config = dict(
    norm='rmsnorm',
    norm_place='pre',
    positions='rope',
    rope_base=10000.0,
    init_std_up=0.0274,
    optimizer='muon',
    decay_fraction=0.7,
    decay_shape='linear',
    final_lr_fraction=0.05,
)
MLP neurons of a small language model. Each row is named by its layer, matrix (gate and up: input weights) and neuron, and shows model dimensions 64-159. Each number is 128 + 24 x the weight over its row's rms, rounded and kept within 0 to 255. A neuron's up and down rows have the sign that makes its largest values positive.
After each neuron's rows, "fires after" lists the tokens most often just before its 100 highest values on Wikipedia text that the model never trained on.

L16.gate1062 [158 109 106  89 152 128 104 141 112 140 131 111 144 130 112 123  88 163  92 133 109 154 158 114 118 144  84 177 109 131  82 161 118 133 154 135 128  99 131 128 138 138 142 114 153 166 119 120 124 134 115 150 162 120 112 105 124 121 139 167 110 163 118 129 135 167 136 164 124 100 141 119 125 128 102 111 126 124 142 134 141 178 179 194 138 104 145 106 120 118 142  74 111 116 154 140]
L16.up1062 [149 112 143 142  97  98 146 124 118  93 113 154 136 108 121 126 129 139 108 119 101  89 145 124 137 184  81 140  98 107  99 117 136 135 121 136 158 149 101  93 106 133  88 109 144 128 152 158 107 116 150 115 136  95 102 131 156 161 131 107  98 132 129 140 155 140  96 129 114 114 165 107 140  81  97 100 137 137 127 119 132 123 182  64 111 100 125  94 130  86  96 126  81 109 131 130]
fires after: "1", " ", "2", "-"

L13.gate603 [138 106 153 176  96 131 119 107  96 114  76 114  85 106 163 119  93 150 121  71  73  93  98 100 142 142 134 153 104 100 108 131  94 132 132 126 184  64 113 159 141  96 135 156 118 121 162  74 125 143 166 111 100 144 158 179 143 141 164  89 164 142 140 106 139 161 119 150 138 155 127 139 139 105 117 105  92 142  95 133 129 121 137 129 139 134 129 125 100 118 163 127 126 137 124 143]
L13.up603 [163  67 123  98 136 135 164 143  87 106 165 136  85  98 137 149  82  97 139 118 123 152 125 124 128  94 114 133  94 116  94 136 107 101 139 144  90 126 118 154 129 101 134 119 132 151 150 113 132 133 107 142 169 110 123 169 138 153 105 120 128 161 123 135 122  99 147  90 126 109 143  88 172 100 147 134 148 152 174 159 112 103 140  97 108 126 143 120 117 163 116 120 109 178 111 133]
fires after: "0", "1", "2", " was", " ", " is"

L7.gate1120 [142 116 168 152 175  62 112 144 168 136 150 127 107 129 117 136 126 122 110 132 119 156 131 125 146 140 120  92 139 116 106 128  84 140 104 125 111 147 104 142 144 149 126 156 118 119 124 125 106 111 133 121 139 121 121  83 122 185 122 165 147 149 165 104  97 101 122  91 110 108 152 159 136 152  88 140 138  87 123 159 169 127 102 145 138 115 153 145  91 153 111 159 114 150 100 155]
L7.up1120 [150 135 116 129 125 118 134 158 131 122 115  88 164 126 130  71 153 163 124 152 117 104 145 167  82 137 148 181 158 109 134 134 112  96 145 122 130 147 146 187 128 126 126 111 163 139 144 123 167 127 116 109 115 140 120 133 101 153 168 135 120  91 138 138 140 156 103 147 122 154 155 150 123 108 158 134 116 154 144 141  70 144 114  85 102 160  84 102 172  88 145 121 112 141 156 152]
fires after: " |", " ", "1", " of", " $"

L11.gate119 [164  99 117 155 148 159 159 123 128 137 158  99 139 102 147 116  92 122 130 133 179 138 151 142 137 129 144 103 142 123 132 118  98 107 143 116  95 135 129 109 158 132 190  95 128 174  87 120 150 137 121 140 111 109 106 110 155 115 144 130 108 122 128 140 122 124 138 131 157 165 140 148 145 100  87 166 150 118 128 150 168 129 120 165 115 110 165 152 112 136 132 128 123 129 108 152]
L11.up119 [163 120 117 150 132 134  99 144 132 114  80 145 119 133 128 112 127 145 136 115 166 135 103 140 130 149 100 181 113 113 131 102 140 104 166 121 154 122 141 110  98 111  83 139 126 119 174 124 140 176 124 106 169 141  71 108 104 132 134 103 116 145 116 140 132  95 121 184 113 142 110 145 104 156  86 149 120 127 162 163  81 133 147 157 153 121 114 125  97 183 127  79 128 141 102 110]
fires after: "1", "0", "2", "8", "4"

L13.gate1214 [136  91 139 141 138 125 128 151 160 102 123 135 140 171 142 194 125 149 133 183 130 146 145  89 133 136 126 129 135 116  95 143 119 112 118 148  94 114 141 110 148 155 160 135 140  98 156 113 136 120 144 147 110 129  90  77 116 161 150 162 117 146 148 167 145 121 155 124 102 173 126 142 105 111 161 126 123  86 111 122 146  97 134  88 139 187 112 171 101 103 142 142 133 160 114 150]
L13.up1214 [180 137 137 127 100 105 149 136 161 109 124 149 111  91 128 138 108 133 143 106 146 127  68  95 120 143 106 190 170 125 109 132 132 106 131  84 148  95  98  97  92 135  98 146 144 121 111 128 119 175 122 123 164 168 123 131 110 157 149 155  88 110 142 110 125 196 130 156 144 144 140 175 111  88  84 128  88  88 175 165 123 135 105 112 106 122 121 111 196 133 108 116 125 160 119 138]
fires after: " ", "1", "2", " $", "4"

L7.gate759 [127 147 155 101 164 120 199 145 129 112 117 118 128 144 140 151 131 188 150  81 162 138 141 183 144 115 111 153 115 118 162  99 149 108 162 152 125 134 124 147 129 115 142 121 129 133 140 131 119 134 127  85 114 107 166 148 149 147 147 140 116 148 143 103 103  89 114 156 153 173 149 105 134  88 129 166 129 138 143 127 112 106  73 150  93 129 123 117 142  85 119 101 113 112 133 112]
L7.up759 [120 151 100  97 129 135 135 115 116 150 156  91 105 108 139  86 122 147 141 153 120  88  85 142 108 175 114 159 119 158 139 128 147 123 138 145 143 134 144 138 152 139 145 138 105 142 125 137 137 128 138 120 129 133 168 111  96 161 150 141 172 117 138 150 118 124 141 119  89 159 139 125 158  99 151 164 111 173 167 163 107 137  97 131 168 127 134 164 141 142 182 156 151 175  99 125]
fires after: ",", " the"

L7.gate1026 [126  89 126 108 134 157 150 169 142 111 155 137 112  78 119 107 153 160 123 128 157 111 138 109 117 170 153 164 102 122 158 124  94 117 121 150 119 116 138 142  95 141 140 159 120 107 116 149 121 117  97 158 113 154 147 122 172 118  91 140 134 144 132 146 114 124 128 139 127 170 107 104 169  79  97 109 154 127 105 185 127 153 160 151 121 114 119 114 114 170 114 158 143  99 116 138]
L7.up1026 [154 130 180 131 140 145 138 138 110  94  90 106 139 125 131 139 145 141 167 132  88 116 128 130 142  77 144 159 142 108 157 151 143 125 112 119  96 148 121 151 167 128 161 107 127 126 146  94 109 122  72 106 180 148 118 120 137 124 148 108 123  98 111 136 168 114 123 155 139 116 131 107 132 185 132 125 128 131 150 116 116 124 113 113 147 104 123 137 109 160 113 166 152 208 105 119]
fires after: "–", "1", "3", "9", "/", "2"

L12.gate1323 [131  89 119 102  88 143  93 139 147 170 143 161 104 127 107 132 123 120  71 123 130 138 156 151 108 118 130 165  90 113  85 131 123 119 120 138 135 132 147 130 123 129 118 153 149 131 124 174 140 152 109 165 142  89 125 123 144 130  92  93 154 118 129 143 145 182  94 100 130 143  87 161 126  95 122 184 122 154 101 154  67 112 146 175  79  87 112 121 146 110 124 126 111 142 132 133]
L12.up1323 [169 107 145 123 149 110 110 125 144 118 126 131  90 113 111 104 150 142 120  77 120 130 148 127 139 147 146 102 108 121 137 103 168 102 129 124 145 155 115 151 134 152 115  98 146 111 115 113  52 166 144 118 123 164 145 132 120 149  87 149 147 150 174  96 111 142  87 155 128 113 121 151 105  72 150 139  95 149 120 113 127 132 135  93 122 101 115  56 134 133 128 151 105 102 128 130]
fires after: " ", "1", " (", " |", ";"

L12.gate371 [137 103 126 127 128 124 149 132 111 151 134  83 139 133 103 167  88 113 111 147 114 118 156 110  85 109 142 164 146 181 115 152 119 150  80 136 134 126  61 118 139 132 171 169 107 132 128  91 151 135 160 112 136 105  99 114 121 147 150  96 105 124 139 128  93 171 159 155 152 162 166 100 127 102 119  93 160 155 146 105  95 142 115 191 123  93 129 102 116 125 125 104 138 128 160 118]
L12.up371 [179  73  92 104 122 178 108 116 187 102 102 163 139 114 121 142 158 135 140 145 176 155 143 148 100 136 129 117 115  95  92 124 104 147 164 116 141 150 114 101 114 160 102 140 130 124  92 123 118 143 121 131 156  89 153  93 130 157 145  68 157 186 126 171 122 149 148 155 129 132 127 137 166 108  91 112 124 119 136 135 147 100  71  94  96 133 169  76 153 144 110 140 124 128 167 115]
fires after: " of", "0", "5", " ", "1"

L13.gate755 [134 149 146 104  92 139 115 115 154 123 116 115 124 114 101 168 162 146 140 124 145 148 134 140 139 145 152 153 121 100 116 133 115 143 138 164  92 156 149 134 139 117 133 108 110 176  95  90 154  97 105 111 119 149 114 120 120 145 129 143 115 154 147 145 142 152 118 130 136 139 124 123 163 112 156 105 125 168  78 132 163 112 130  76 155 100 122 125 161 139 104 159 145 137 127 173]
L13.up755 [164 137 140 106 134 118 147 131 143  99 137 118 134 153  78 153 145 134 131  88 114 142 130 126 123 109  72 137 132 129 135 115  95 165 110 168 161 139 109 134 111 110 160  89 100 131 142  99 146 165 105 116 154 159 129 156 105 100 112 107 134  94 118 154 162 125 142 109 155 140 165 150 131 112 136 125  88  94  89 128 138 108 132 135 108  96 125  80 110 100 113 145 144 200 112 124]
fires after: "0", "4", "2", "1", "3", " "

L16.gate169 [151 107 136  97 122 135 125 132 146 133 137 107 159 107 101 165  80 134 147 139 139 115 106 111  82 121 143  71 121  86 131 186 129 144 137 121 107 134 133 110 147 127 111 165 149  98 106 133 104 102 156 154 100 157 113 130 100 151  82 124 130 156 136 115 130 132 101  86  78 108  75 125 148 130 153 101 119 119 137 125 164 157 126 141  83 119 129 136 156 143 175 116 150 153 128 129]
L16.up169 [142 137 135 122 141  94 129 165 146 126 148 126 120 139 163 145 110 144  94 127 153 146 107 108 171 141 134 151 135 134 117 132 120 110 112 102 120 155 162 148 145 161 115 161  86 107 105 125 114 151  97  92 150 157 170 131 130 119 128 147 145 146 151 145 140 172 151 110 115 113 109 123 147 167 119 185  96 128 124 150 125 141 118 107 121 115 123 141 126 118 116 110 135 158  87 152]
fires after: " |", " ", "1"

L13.gate1016 [ 81 115  82 141 150 152 107 110 132 117 111  72 110 143 184 120 115 141 146 121 142 158 106 164 139 107 122 138 166 120 134 156 127 149 118 144 117 106 118  94 115 143 148 122 137 149 144  73 126 134 113 134 176  90 150 114 106 150 128 144 117 142 130 172 119 100 139 123 127 109 121 151 138 109  97 162  96 138 166 129 140 130 141 111 167 111 145 140 131 109 105  96 119 120 167 115]
L13.up1016 [141 127 114 137 132 109 108  86 127 118  99  88 151 116 115 137 122 124 106 143 102 139 178 124 131 165 145 176 147  98 137 109 158 138 104 101 160 144 104 147 101 114 127 131 135 110 123 131 102 158 128 133 145 112 142  85 142 116 150  63 118 146 144 132 181 145  95 169 150 138 102  99 144 110 118 117  78 144 140 121 178 139 146 140 116 138 157  93  99 126  94 146 111 131 134 139]
fires after: " ", " (", "-"

L11.gate985 [122 107 133 147 117 117 133  67  81 106  90  97 101 126 120 128 144 125  95 151 115 123 152 120 155 126 128 160 113 109 112 113 130  92 149 101 125 141 126 123 161 137 102 115 129 137 148 107 145  83 110 123 135 150  82 152 133 170 125 138 171 151 113 129 142 178 128 111 128 144 127 148 100 117 104 158 161  69 153 172 132 176 140  90 142 104 152 101 104 135 181 100 114 176 125 139]
L11.up985 [125  99 156 133 163 180 138  89  97 164 131 160 144  95 156 112 148 132 100 117 100  97 142 121 149  95  68 103 145 135 120 152 157  89 132 121 120 146 141 104 140  84 143 107 135 131 133 131 140 111 160 110 133 164 122 156 103 158 101 147 117 188 160 139 150 138 133 116 155 137 127 108 128 129 148 145 167 105 164 152 121 110 163  87 127  73 121  97 134 111 133 108 129 192 150 127]
fires after: " ", "1", ",", ".", "6"

L11.gate429 [106 141 116 139 157 147 165 131 110  76 106 101 141 156 164 104 131  87 135  96  84 134  95 111 136 119  79 122 126 125 129 123 114 189 144 150 157 130 172 130 189 120  92 107 165 139  80 146 178 140 118 131 113 152 111 122 126 125 146 154 123 120 127 107 107 142  95 170 165 154 142 122 140 108 138 126 125 106  92 153 113 139  84 125 140 102 137 137  85  72 103  98 138 139 135 104]
L11.up429 [167 116 125 122 134 182 143  89  90 101 141 130 109 100 145 127 123 143 112 136 147 119 133 152 154 120  92 134 152 157 140 140 143  97 113 167 103 128 162 127 142  86 142 104 156 144 133  80 170 147 145 113 165 138 115 160 157 187 180 163 152 161 160 136 146 133 103 146 126 107 139 164 142 111 131 130 142 140 130 164 113  71 128 124 171  90 100 149 149 124 119 115 128 156 117 124]
fires after: " ", ".", "9", "–", "1", "6"

L12.gate1175 [104  80 120 143 156 159 117 109 112  90 114 135 138 137 145 125 103 160  89 145 134 118 144 114 136 104 137 137 107  99 106  94 116 106 138 117 117 120  95 132 146  89 146 130  90 136 125 114 128 160 145 159  98  97 106 115 157 125 187 119 146 138  81 131 110 139 141 110 123 148 157 127  96 116  67 157 178  73 122 163 102 105 109 119 107 129 135 150 119 126 125  98 131 102 133 175]
L12.up1175 [143 111 146 113 108 104 120 125 103 140 152 111 154 146 173 123 101 152 132 122 116  99 102 128 117 119 123 168 137  86 107 140 100 159 105 108 129 109 120 132  96 104 134 133 141 119  87 118 140 111 135 108  81 149 130 110  98 111 106 134  90 126 152 143  93 165  87 110 139 159 159 157 100 172  89 119 104 127 159 166 131 132 184 112  78 145 112 106 147 119 135 109 139 127  83 109]
fires after: " ", "1", " ("